Part of a small language model's weights.
Size: 13 layers, width 256, vocabulary 2048, 8.2M parameters.
MLP neurons of a small language model. Each row is named by its layer, matrix (gate and up: input weights) and neuron, and shows model dimensions 32-127. Each number is 128 + 32 x the weight over its row's rms, rounded and kept within 0 to 255. Numbers have three digits each. A neuron's up and down rows have the sign that makes its largest values positive.
After each neuron's rows, "fires on" lists the tokens most often at its 100 highest values on Wikipedia text that the model never trained on.

L8.gate294:163119118132112120126130155117107140151088110162110116105131092118168145118128154131148148117178063146113082099087133152165131139054116152123096119112121103197122057102150134181198139153142097180071217180089214133151165112109119154131130103129139146128160107177156111153160117085162165094
L8.up294:153079116125115101165144101162122138121172215158101130076134163086128135122106118129101163092134101111169134101134130181209139120108109133165120121061123098094130155162053106157125149108135157140168123147145148118079096140085085193146159084106182127138151142105098136094083149097119112130
fires on: "tri", "ri", "er", "for", "ba"

L8.gate385:079119099146154181122132101154114120159082140195094174078116083138111181129166098158142161086090176164138048136136175134086161153154170168136168120078090189147146099168181036150120149117104127144144144110164165140081120109115144169151136103154108150139114111101194168153152068097097138100
L8.up385:119134162123094101150150172165102101097109163104119082118145105185075162124144120094112106143114168194099121184062171114122153125147119176140137122151159201106069135165059144115157114132121164135155118118122165207136137104199136145188142135126140158161096081126104125100104115176074046154
fires on: "ian", "'", " German", "re", " Mc", "’"

L2.gate56:109087099124139112149107139079135147091122089122144151066135154134168155144168126146107109176106130108107106119077180152189192123110158115097187162087128150093160093137101144100145144102173069153068051123159128126144103147075198153162163101153155129140140144158161156143155192129133113137
L2.up56:137139221120113171117114165143126147165078130159145081122193098091154132085080101129150119153162155067118128162141095113087165141141152087112096148161128153149155149186143158108096095146085131119109142153105136109164074163164107119132092139132127110150110079140158130133136126140115196101
fires on: "s", "y", "d", "t", " of"

L4.gate159:067115132108135143108155154113131100075084179102159184118040103180111173186139211146191112116078159128153142098178154138152165167127131136141144198172137159145137142134163129140105127165160153142104176132165056143104120165060114145171180153111144125098140123153102075146155116129120146101
L4.up159:161143147075129168198105146196099153081119138168153170143095125155113110154174219127108149049160077108097159153102143168154125148185134093164164141160078115139079113100129178106177174076138170124151135153038128163108136193138102147155141130096120076087136139117091155118112163130091116070
fires on: " H", " B", " J"

L4.gate437:177054119132196102109143150112168069084075147110136194150105092142061116191126113127091112150120158138109132131201101109158087118117143176182147118102104169103113103077124141076125135095141152115104135114113147201106123178115136138087132121125142131128154143078097123160151118154140155181
L4.up437:132131120141162091125194108185169144115101176168139157169138074100079180132153103085136129124172134086110114109162152158079143114081189096095134133057201189214117089159158140131120115118135164120133133121155141069149078115112094153138152145113137086085150120116131137149178143141114170110
fires on: "op", " Christ", "y", "e", ":", "el"

L4.gate229:199117195115147070177075140160117089144110087118148128090107102107134087097069074087187060154122040133133131136129087147082150118123087105167150108172121137133135134122167141170163118143073142148122136165120157140119136076177148101154092103156173097080134132074119163090181117164097134127
L4.up229:120094130188117176144107141089129128215143106154135126109200093138146104143133095126133149099129132162110122073091168149144179134121105142108116169117130089137079075113050159095178154153117096100133099063114188153141172117181169174127204094171087080128176083141206133100113107143083160124
fires on: "e", "on", "de"

L10.gate185:086102078098078137182133096159179107148123090108148184144130096129123088091160139100156150117139123152065086127099158126072098153104093111140112187056154156135053132151131155126135169087140144145098103122120197181155181093084088166131145142107147101057211146092156167144129217134138130133
L10.up185:145125113120172131117092082093181159184104199112126146105151122159123138172129151129172140138142162085115162132077091167106153158123118062145132100096122179139081110095115165149125158106117082109129106138125099127158101159125146099121141143183097183075095145120116162181109154087142099145
fires on: "ish", "n", "s", "ce", "ron", "point"

L2.gate455:124118051156152236129091141122103134188109091129081078166181144086085107129196150151116115077106120119147145108117170099085103120133147139147187126096158147109142131067112146122162168098132130098122138173151083161107097137148130141160162101160079129117116131147159145143153131177134118128
L2.up455:128094148149147172138132076094191103141064150170118160170136191127137175121171131081077082157094169119098058064103148139171170112096137131038126101115112097123104052117075125074152155129124144190066108174129085126112109116130120079144129146147164103143138121097143107109120135210098129113
fires on: "re", "ed", "k", "s", "n"

L9.gate438:160124077110168138190158098063133120109123122096097141103207145147130108145144067149105128128125134126118137047120091096140120111145111122138173169122106160158092014100124126125124160101109138196156163122079096137163079099184119125076097127128136112087123076062148134110055053063089098115
L9.up438:132103132149106099150140081077121119132156147123092095112110111176118160161123096140147122119128164172150133159088112114179109104109095120078038108161084149170155094189135088161121150035145142150113075108106127111106132120141119145100100145156118116049141099126079082148214156135110108138
fires on: " E", " Ju", " |", " Act", " most"

L10.gate152:136101149057135128123087054143104137161134107119140156108093105156150095064171098173103128146082146073136144143093179165089133067175141108162162208153133120120170128161170182073145228083135110186111120144147146068113102111142135137147157111170134085183101142151156089152121137128146145162
L10.up152:138166140126131127135141090137090195114076109133149121141113125143082150135209174104176129127150152125128069163130131085094103156130121195147120127114161124198135126139126117090225104107103138144139186105112058224110113085145133120112097200165107184155154146116153111155134156066183138130
fires on: "c", " a", "-", " creat", "u"

L4.gate38:076123149186081093162117138090131120110098155103138207109114170111128144170109078102194157145140152119044120070129134137197116085156181143123091163092098063148124109102131128089111080138124176118144110113158106156108118126156137112167137102163163118144070136131096166188091067098094096179
L4.up38:137103122129097133130123110157183122122153172086093114138120144167152126097153159113054175111117094121124067109122083169154098166133132126099089133060093070110157121173100174155104126127149152130145164173128070134129114121162145112126120110159199140120146122180069122131089139116093117126
fires on: " would", " will", "d", " has", " had", " may"

L8.gate452:158112068177129135151112082108124100136134140068104134094112110139143120134151078133131130083100129084136177160151141147114125115225093138152072118140129119151124130116077110115110154125085129201129132119189083100141169016155140122101082184127088115143146118092104171097097140133068123077
L8.up452:095145137092154127111195082160113149115124054114145113121200106099115138086122150109085137089079098151223092139119121152110061117123103125140124187168097160124146112120134094096088140097157132157209071137167167152178096090133115149120153115148128147140107178157073081119148163089110122104
fires on: "ing", " music", "ting", "th", "–0"

L8.gate158:134072125126073127132154080118119106199159081124116137116098133099083143130164066163095116172121128133113079097137137149168133136134096147086166134160134138091142119108128124129129147111147123110135163132145101094170116120100080136191215083083176082166069081101160114213103098106145155173
L8.up158:119166083106093140069103083152093123159132079095124118119109089120165086133105026147138071125114214143159155085083155105100118115149128164125153091131079092146130149087155148079145125108093121178102177203145152189150126165140125107103117157114133135112132136091092145095178157201143137095
fires on: " work", " cl", " research", "arch"

L4.gate470:185052084131134118182173107079129144089139147141112096084133152148116211173163096162083104155142110140097110117105103122175128153107157186087126146137163093121139118078091161122097140047118159139114177142116127135118086105173137106104137119097112107148138123055156159130152122155114185181
L4.up470:154114127096147138111072144168088129137165117123138065147120164108176141193103131119096106087157177111159073131162156130161154154095114103123089103204106126123177120153094087159101110073075152127145174167087161102184194091132071128085144123133074102130176118102081189167109112079108134167
fires on: "E", " E"

L10.gate60:086140074108141139144141039089184066155096089116119137075150174142075125118081136174163153095147108112137150107150150115084158132160112123087164137147151127093115111079110137142112055104149146076162109120091104094074136169143074168094166100098089124187137093179131110201123062179133095122
L10.up60:080141141143104156103117118143202098117062130174134157139137133212150106094171113124098157158125161134096151157153115115153144139115149132098118092119122135099153128084093161081138116118092112185098069166097134134123086111161181151144169134147101183147098117066121111115156153117153118073
fires on: "n", " tr", "N", "Q", "s", "d"

L8.gate97:117107116127132148125141093165073127140136122135118170085125101178116066074174133165127123101139113139103152163138092142141128099165148132135187175088169196138119176178178085118119126150136118133093172164137176130129139146129110078143158124109134089148112158090065110170131111108171178127
L8.up97:120138109087176190105145147132126108137160177140142170147110115147168094144123149101101138124069116105136127159085120106132098202152110131123116082117153139126146186155108123147106144133107090160166110167136160116136073154124168162197116147236076159164093169093149139132157145165140130155
fires on: " p", ",", " at", " of"

L10.gate174:119146078104130158200121100188115079185138119105109089141142129116071181121177144079160084091111133091117135190042104113091127142132098106111121133116128122130113092142187108132089123102156103141102106145162192146138181111146116148146165080133125135067154101087157181193118208165109155102
L10.up174:101168132105099093173109137113149157148159128143193196096099159156191084179115139161043138158103140145132083106097125129084142125149149131104175163151090172162119109133148191175124170112113163124123094123153157118180137118124127115152145118153097101129129099197183165112124105061145113120
fires on: "gu", "s", "ish", "c", "e", "n"

L5.gate72:103096041102088126070149130116069116180132181140087153106143121089141122114113115168103114142059156139136057116171123133146111081052099120160134129131161114182144111108170163169144111147126088186113170116119113092121104142103111135173164101101139080182136153121094056134103127107127163158
L5.up72:086163164112078123144168137196082114142105140180104127110101131068162114117114171154131174086146121156180112132140150157123128102134099119078121118139122159139137121104121142151191153134128134191127160167142150084111131151202101162168131137114179111197164141190116108133154096146101088131
fires on: "er", "or", "y", "tri", "ty", "ang"

L9.gate291:113113112113050100101127062129104125111107159155130145050148152124161039082108172110129153139066083125144085125125123131100167151132129118158167115121100163153114122168190142107162152090156136122097139117135159136119132124199140176176103070139150195210091133148117121135148200138137147102
L9.up291:045129159107102136122077110128100176129062171178076138102140052150124166092200138102157079077178112113149144129108089141124091138137112116123114082101152079116126088149143167097171074207088180170133131140142095110067132194183109154156086173109118138103139145090091098186132135176152135148
fires on: "c", "ci", "om"

L2.gate328:119128139146191159144187122128138143153158137122120146159178138161090134102102151166108158182111141184122142085152122162128168103054100135156182104076139072069119158137181198105179083133162099125106134117140114086171118169143086100150090117131111114130109110114149136106091105141173132098
L2.up328:100081149177119089098181135100195115160086120133157190115149132137067107086126185135121151181089118159166137168127129156149212089131165112158142109104066092101144165103099140118120171129127115115135165092072155144122117139146121113156105165148114056130120130114131153052127131202133145160
fires on: " 19", " ", " 18", " of", " in"

L10.gate436:118132114093141156121145083113166181125121201089072167105124173230116120043155099145074128119131154138086145078091081114053139138128151109147142129081156091147126141127110140096127185141128111110117153137117195171083166152111165093115151084140155100152133135111120109118144132103178184098
L10.up436:118150121138099132125073103171158138199120143071154179158133170134164085095071188155149109091124143187174147061146133152134098106139100128142143103147141138079072146165122154095118136092116089168102172091095196164158116143104100177150137151222146168088100093095135101163145163154113138104
fires on: ",", " of", ":", " ex", "|"

L10.gate103:128142103100119184125106071116130119140108154118111113066159141133105045100120147127152076156098178173131115130135107106119154193063195183155112206082137166140103142114160099037143133129148104099166151069168224142123118088089109160136172116169114145138153129069150114172112125181147184197
L10.up103:091180149118105089133122094144096103116133157095177132155123066106114139145090159079141067069111130139126168050104138147150164141129158064116168212150140103118167136176122210066146116148129119108118162147145127099103152114068042126137133140160158121103103109140083124165131141125088088084
fires on: "s", "-", "ta"

L10.gate24:098145100106133188202098105150082077141169112115159099146156128111123114095095139045120184182097167147109078118129096172138092115100150128123111143117137068178145123097090101130128157124126097081144122166169140083124139095124108178199157139098144145060131146076142117181093093172126097165
L10.up24:102080099091221140158079121153142097200143095114120138124124064134146138139119142075130085069133110155093125106122127143113096135129103126169166144123169159141118127133171167076124123149180146076134151114107158128160156159138085150128137114117145081122120078107127079148158101104126093120
fires on: "s", "n", "or", "un"

L4.gate277:093077124129147175110168138121108113155060078137134097161107154117189099107180199134089129104179136130126174128123122085124133126109131138134141200121170159161109084098071122155099154107161126111137178149152145137095110131126202118138155088128126140133074112088140113149079122090136097127
L4.up277:080113016130109142105149133099129097083085171172150175130098114216113124149180108139137151073114127133164167103089151132146147165198106140174144079135079138181155148140152150140142130128177160155179142232156179112118115158089124117138143113146142158122129129139084080111100128101130104124
fires on: "ed", "ment", "et", "ri", "king", "ight"

L10.gate158:177095111167140104114155076100172097148123125189148175125146094173091096101127112147135140201096162104173085101054078087079141119153150100168107106135104167052130089164112108176096128167130098108188054142183115140127130093148165134161125101090130133128117168145137086134176119076147154091
L10.up158:133111093126084105121128167119112083156082139138093069162132157194119092038119097116147149117148074123096154086129135179068041096149104107149070132081076181092146152146121154131145160129135127141125111097132111102121138096144150092147141193173161119187152143073136104173092145108135131138
fires on: " mo", "ce", "ur", " co", "gra"

L2.gate152:172177141151144131131168175102149123205105138114137141117148098153129110080141139100081081148193132164112107123140172088184149118070177128144145153115161125127219164157191141097176154084105169112120141156134105155183086125127137144170219132129152101067185106138148132142037188092127132208
L2.up152:150155126172090206092153151109176133173104156108162151117150148090169132070140132108090155164134085079133054112161097114124135174139183098103165106118138112121147110192149128134130095116067118135135145156114071116156123148091101135144131143159126113145161140132122130158091152163133204116
fires on: "y", "s", "ed", "'", "u", ","

L8.gate273:126139117126034096126100081185099124137149133132139180124115113193173119086192081101099158092097126118132097124093131135148131099145074133119173141139136105060113099125150144083087142137107158186075123123081125125142181057156104138172133101121157082104136152155098091241112146137070060143
L8.up273:094121081086123086140038068127162093124090102092124181158151129156170153149099079178135138096135127086113099124141188146154123172100190143120148111141170130133100079164169134148123109161066134158136140108141161162081151098181109117141129158083117147148096112123102063100122150177156082081
fires on: "nd", "all", "d", "ted", "st", "rd"

L8.gate111:124022189106150149130116123135097167127163164161112150119156153137131155183142170133086110115135156118131086121138060121132110114090160085142138162175117157147125089138104129119131079087151121130189191114122108095163133125127048092139110065148151121154150113048130139114190118120166118141
L8.up111:151115141127168124194086147080187074124117072117179173081172103139141172164120109109172157158105133171160139091170108133097113119112147097053072093149097155082166110189100120149198154144134176111159105131124139124141194104162093200081110131141180141139077126126067140084163100128086163174
fires on: " E", "e", "ut", "ra", "red", "it"

L8.gate164:150065137150121127154168127171072094121191161123126123074123101117156130111166096124114114108159112105132097179149169099142125099113107136127113121125079122110109128179125126074174172135136174175173100167146110153074167054163102086155174077116204121171123176090096154229200117091140075118
L8.up164:168100090131157101121155117145163113113186085161143080131151110089118101139137147175149100082126080117139139078157121148142131115179124126105181190121115157115154139138117172178174166118105157197145107150045204125129132147117120119138116121087141104141111134130146114168119097103097049098
fires on: "od", "d", "f", "ph", "st"

L2.gate252:133112160150121186103141165120115127173128152132066092155134122118125140097124085140171132152139098201142068076097191113150128046137136131139127066099165142135113188089125147097154137109172119131138094087106141111140073163123172098161140130133159123129172133130114085124104138203098097128
L2.up252:095164148144114146119119185195149096138177188160174154111124146098137150048114097141172131126086097090115118204181119195187123121085107109147142145139128140139097114106077180088200178120141142074150158142089161144122099185121148108164105124146087140115125136080144084115104097145097114156
fires on: " 19", " 18", " "

L5.gate22:160096098133168116190149120112136103148096191149065077097118096136111150142164113100077117119152107123131167122076124190096103144118082061131142099149103177046121167147154130084115116075123069157100153080125128106106136036121147141125094101089168133152118067083105102164062192159132182217
L5.up22:163115131104109133160052100091124121137107090100103091120119092182086078098158146157192160178087149060143137042121099165136106142093106091109144096047090114097166122131169111091161162100076117100158178165134166138099146097080074133150184128154096079180117112126088118096110129114146149117
fires on: "u", "ed", "in", "o", ":"

L4.gate42:116073121095124075103121148181099095162071104153184113132146175132143192120152129139117124102100221152121087135197147154113167143146123123131083170137098106113156106142146100127124139061125077097108121130105125122077160111168144028103146109124171065112119115091111128138119093094139134175
L4.up42:127099073197150143120139116165128177122117143156139107100143149102144075100136093159130128152089203176099102071151172164153157065114114078186103086110123105119054152089160116107123112172133180161128127141190145127088128161137167093190122093079149145062051127164127074140107161150144124118
fires on: "k", "ent", "n", "ong"

L5.gate117:130167114177119102126135059139131126101122127081088132132127129120164181086129162074142133060134095176181074132194142166135151088166188093086066105114137058141139114141111139122159133131101140168120121081107094114147173152110155167151135129071156143121156154196083130139140190161079199125
L5.up117:143140103115152143130107100151141088129158181131105128072152081148170127131126135103134101158150161160148138141130111203088128142208147065093141124154146119080157163148152149154183131170102088162126094147132108099144126132178125143154090221146090127107167176105079035173127126134129155078
fires on: "===", "re", "d", "c", "la"

L5.gate282:105099151133112088117076101121107124150135067156129159145092146205159100164133068086121156096179158108134112104082124126105154134144178094119084115104104110130122081130118119106143119076133155184179107091161122162110129145145153129124150154119147114134120058109061135148116108149146096117
L5.up282:140134119193107129070130132074140135128130160102124078152088181166088141113098120199145134103162164134068162078092161131110141117149160138139107148053124112161157146120165052188121158092136148089200110088126111087067166112125137141158104163065069136147067104115104150136106130131103132126
fires on: " co", "o"

L9.gate107:175138144145129149173141188120110130167115068110155137097119133153161109127117167131168115146173089077167131113056097108114126150130121124159146122155119100168153169121170186121111139114132098162123103159147143161183149103063137100128100134139163091141109162134149098115179046104153151121
L9.up107:098138158134102130085101090118163064110143168122161099154126144119150113094134128132140159069113113144143154072055055164148096068126134189117153179078132077156135113089200134086127136069107135141118117077131134148092114091198153155127134136139144131101147176165121179131098142200109130102
fires on: "re", "ra", "e", "a", "wi"

L4.gate28:120148145079154136101144116130156072159086113121130159181111043129155191128105135122127097177115155088152132063164103148122156169137131112049103150128156153169142078158095128125107099119138137109149142141161119130132085124160107134161134118105140157160132093144107090113168160092078138099
L4.up28:115145112135100074119173107137071165069079111095144150156084109136122105097179113198138106107149138110105116171131110129117115086161140121111149132168108146161084112114169177196125138061144195110113131140076112120234092062157115170111117168093146125129139140093116117106146127109101123116
fires on: " Ch", " E", " H", " C", " I", " "

L10.gate176:172135104162200127111127118172088127116095113105102127130114141087098115199163158075108137065087118139105120148110112095144161180099101127161118199152103075141142110061134110122132097176146089105148104118133142094112140175164183094192127058085183151104140182133148139078087115143171066126
L10.up176:125092114152105145130120113125101096180183187128078090151156154053159080128118129068171098139150148101204104131153126147126129104149162113141105165092135094123125126097078100095138147098106068079113101094128107118179148072128151138136145134110131076124068127149064116156088112121095123091
fires on: " we", "wa", "we", "o", "i"

L9.gate48:167063081068115160073200082088117089135091071134101148124061099096128103112188095151060195065111126106157107128146152141179166112114101129106096111097127142106090087101097098182115140135094113124119175154142104118122113154166090142155111122107127138128121148116144157167104123056158148090
L9.up48:105171110143132079110117141080056099083048097102132114130139146092166158132164141111141126081077141154138134053073122104109138157145134101081135179156149103166074100138133092105131141147155164096104151135195162097130160122140163215098141148130112102132104081136081129116120105159111164052
fires on: " (", " and", ",", "tra", "fin"

L10.gate326:130068087153158194115093103129153137081104149130160113115092132145148095118175122055143143130088171149110150164141157161160114148113159129133106112180105162074071136100142126098157109157149127135101058110142100133099124125132083130182130143049093121188079132123113135140132203094183142200
L10.up326:105119119109147092145164108134126154135190108101155114090160141139103129133096156123105098102159078130081140140108146141112159165189124076111187179124157092107126108136106159077170106169155147099189170164106117103123148108155123147111097147089164135170155130111165144181153141138100106091
fires on: "s", "ist", "es", "te", "ri", "ca"

L2.gate313:047115144111154083168143148083089104132075109127145146112088154095120148114159150154118189147131155169102165145125115139153205118021115124202163149129129102147090137115125160113148141087181094110136134102091163130131101132126124147136179105162198053145115091079134139093109122135165145150
L2.up313:044079141155128092144138129138110185049110050060147148200145164155132123071103108197142079133150089137136105099123150117148175136071099110089140094150153155196107157140177126141107100146159089131158179090097096059075155094144112112153133201128135117170097109136087143086147095152138140101
fires on: " 19", " 18", "born", " 15"

L8.gate229:122132156178107133125107110148096187149181134160074110103079105175105084095164135097084182108136144097101162165117175112092098177169109138139173154134173089072147135105122128108131089081134119223131122120133148141128144203154139111168121099125187177085156118113142148162080144067183178147
L8.up229:134123112147063100092156120107106109087105150123108114107123138194133140106098089152111183134153084145109104125141110118160123142167120198111139157127133093159169138141146150103201070160107166142183172099101188093125159139127123100115133151150144133094160123111208148121073133183186128118
fires on: "on", "ic", "ex", "al"

L2.gate66:180125077165158130146211118094130081159123087187101126183159135170122167127189059153140080116130123150170183126127110160088093091120090163153120087100102156066116150122146093157120106083165148104056137136114151107162118128140150117110162135062067105161110203185133095128098187126166128154
L2.up66:184158136108121071209111161079149127157157088085154079095085105164080135156087148118140193149166150157050173114091110166139111166084115054120179113163144133152166152166127199122151145106119109128147108073145145140222101120160078135112113148107120135145149100089143147101139160101107166092
fires on: "ur", "o", "u", "ure", " of", "e"

L8.gate351:124140098084187100166134101091112114101095094146099144105140063130150126055101138160138203132120136153085081093170076155122130099063164108140095118129110199116133127157157108130144137108134116087112118180081142095168107137117099157125088086100141159169082197157104108152123120079154130127
L8.up351:187117128128126187061152121077083120123082156098116115130097224114189173145152071142073138095056128154161082135129112131140128081147154160132098160134119155174091104148154110141137109099133097089142143126147102101158125142124071146135158110126132148083132097142080137126188149180107073126
fires on: " and"

L2.gate250:127101133081172065084079094139165140162112091168118165206112152098111174131175109158062144132179154172160093065089127147081117107101103158082132095080120150123143101145118162069138107070165136149160166162178165100122160135138130145093135124091118084181119093105134130121087072053113112119
L2.up250:092102059125112118133067129088131127189115166077122146148155106120078136148122142050174062113128115147122127126168155088104087177125147153137155122133127064087128094133092161136149140133117155145096138138084185150070148163126127105103123121100090138102141078148126169113049122135072161186
fires on: "ed", "er", "ing", "th", " year", "other"

L8.gate480:094118144156165131152129088051126165151082136153090168096155101128074138169118133101129159116084135105145121125168080105144176133076188130139137142129126095135128113172199038125125141098121146168141059141141110178159153079141073145117109118166157063096161145152155133105116133100077123108
L8.up480:116150105156113181126128115136161082084120076124116151100117159076126113165152113105114115157141170173119079202131098101091135065160208162165105138159143162064147135205116138107117130162131139169100074203096119134114155108115130139120103142092107174108166088175149154137164132109103122071
fires on: "'", "les"

L5.gate454:137103119183136136161095109186142164089166100124144123108142134139111148171194099096065140096143109193142167103112172141153157132162088104127113159135083137131110092112148103100114074113122161169171070065079172195189100131090124050155101084181087114114138193142117119120137137131151172087
L5.up454:181125165138059130103134147157181142135079153167141117093178159156157103125124085105119160154118166182091069161113070122112110122130133099140122128149092098169125118099163117136140143170158108139146134106127165135075110121080134132104122173095188119160127105162158136130064173120141130088
fires on: "z", " music", "ic", "on", "st"

L5.gate144:136100074101140193170188180130137160121103149179135137130104093068165153099138153138114083118132102147131122134141177161174062093165104138147136183152155102123139119089125105065138146150150138074140138167121108113097045156183106090176126125076128120022108090113122093122169151170140144159
L5.up144:113130115152106089158115161162103160104131086138151132152112127157114171169112119142135158134146176155078156114084201092063182146116087126088104167130163173109157118095111141110160103108159053090148162131122145112155155134098156059120128054139166132082104130112158129164146104124108121087
fires on: "ver", "le", "s", "li", "el", "ly"

L9.gate501:160119172104104099212159104123136101153144103100144099131147180095139092139123205080069158108164126147061151168133157115120034154149105143092137157140117104106126069111142112209139034124122099115116161119152139111123116128161123114179156121071141066133125076064163102166080123162144119114
L9.up501:142150170076100122173169156147115166126124063157110165108111157124202109071106162160123109083136093121118129131128169101200183157150119180153118178091188147097144120076139172179096117079143142166212153157120174032104108145190113119132203131110110117114108098128105113170109105127100124152
fires on: " Li", "li", "ir", "ne"

L4.gate12:135139148097096125146085153062143101109134171142158144097134117139117098155119082126108069100142110124072077163113144080151097141144190174123171155156180202177145123156098163118131081139117137119077095119140136145076119144091139079159154181073104112123103177070111126138088168115100134182
L4.up12:143155085176157091126143114115138164173153129127088101112128120112139142109130088139099073123244106152150063155116126113118061117067180141124126140070088163118169101124132160184137103138153104116153152168099089163101148153165112179130135155128140121104148090113150107129172136094115094126
fires on: "y", "k", "e", "ce", "a", "ina"

L4.gate424:087110121141095190085081136137091129128099110123113152159147148142166101057158116114169120080155119151167033101147141110128185157122201089090080146098117115103084099117174049121177129128126124100088081080140140167165126159101122116132175139143117166113132087151115150175057180107171087106
L4.up424:099107098081068124067122145131120079118101086113133173124088091144110094082181148140143098045147119103169104161069152129114126146111140094074121103171165131123134166179179203086172135124130112155141119154142135086112180131140129088097149117081198174121096119175105155153121136079097122107
fires on: "ing", "ning", "s", "ence", "end", "ure"

L8.gate26:199049127103082123136074090127141077128075098135114174110205113184087055121138157118086152120111146130130120136157094088063069107134134118127140131071148125134172048133130115127146199085112151077190119037169136111183083136165152106160111127146128101130123154081063122136122165083121089124
L8.up26:163114162159140132178113160162133122146108164132108138150128180160124130103111108161148088109153095088169181118082119108070021106123189120139094124111179153178156111134055122120141149116132083162133156108171138080129113095140161115166094163124150093140072101077141081146188119125087120141
fires on: " co"

L10.gate494:074158090148207197141157101165153126116069119117118123113129093074115118146138179148131099185091149098120122142135098112158102137076160084142133117158048124147143095159202151089116142120130159144132099098153127181099136158086135104117118066119120105104125127085133131116162103146148082078
L10.up494:140098132132155098141147103132131104091118142121145154061159147086103085131063168110096149113142161105120156061142129154153124111147180105116118119172104155067146167196148150155045126107147028136136144143139098132132133092125068141111157163153140153139150064132135158083094117139149093121
fires on: "s", "in", "les", "is", "es", "os"

L8.gate160:091124160096097122104174146117102152098077114144063154144124147102181130143088162136108127159118149128075073077112120089141159156144171100137138152091141165184114092090099094123104139087148122172139162129169132095070133149153109133165183086111127087167141109064194140228107157158121118150
L8.up160:143166178112112112168143148075117161090135164127143123121054146126144092197111112131085094103094141092092096153173138096140180136121190184209148118130108169129181121103113120146104080131116140106128182105142149095140102138148132151178167131101152110093090047132139092099107168117158106121
fires on: " Li", "li", "i"

L5.gate75:151096080167135215143126125112133091095109143187075186172136247107126104120123157139128177124109097122102125100112153133148099152096121148110132172140110151167126084086184118112129118072178115127138147144147059096112152147099100148057088091130113079111075114113126127108129126154124165128
L5.up75:130086078147154183118155161163140124095167149065131093168157093117088101123129145106114153097101128100062114091095163083172144093132103086104122172141156144107040112093163142144146083164086125122140107137116139145177140135112109052083131127104143112122151127096117155140104154100057120079
fires on: "le", "ate", "re", "el", "ce", "way"

L5.gate479:157088166163166117109180116177098147132158075125173111157091094128164128073130167110103158168073132149117173210135138181068132121149108147176149189120136118126118092122133155139144108112097141104071144168167135135138101094157177082161071088119184069115096129121111145163119201144116132156
L5.up479:190144128158155136097140130076086150091140121182118116123204160103087154150122175131206117158173157189113140110119138105151142133087162095119102158172120084113143166131138153075165108152150184105100143116136125190176045124048074131148130128094113114132149112128123174099139159079179191150
fires on: "il", "or", "g", "e", "ion", "ic"

L5.gate487:117060100115187072130198142116135169067096115067090161122161147161150102138098150116197116184082126068136165127122123125071202132151092115074192135159130074139121123180171174126113109144127106134137120127150094101144094156119086145149127145131077085151164095092093067093163077105111118131
L5.up487:152153130163103126175148124228134162134160135189096141144087149162109148149132165097122065149162101091092149108155109075114063089066094154121089119112122154155112150121094134100169166092167078109069193093119123132088112140102161173153178144172097148186115112162113055195139091153125082161
fires on: "r", "d", " first", "f", "ri", "ur"

L4.gate320:156085147147079100145141140151159122076172121127128120115093148161123104115088112151098103106157120141130142217141145167151089123182128172142153101153188165171101123115117067118080139151160110094119156142095172121071111046089177095066093129141156106146064145112123133141078125138100134139
L4.up320:100089139116108110151044168138098164119125127170116140186121136080117114143119111158139086133178149130045123119093082153106137107118188137130122093115111140142134107147103113074129182133076073115092126123127174215139116117108111199124143135131147169098134153069104055161117120128121118126
fires on: "ate", "th", "e", "ce", "ci", "dge"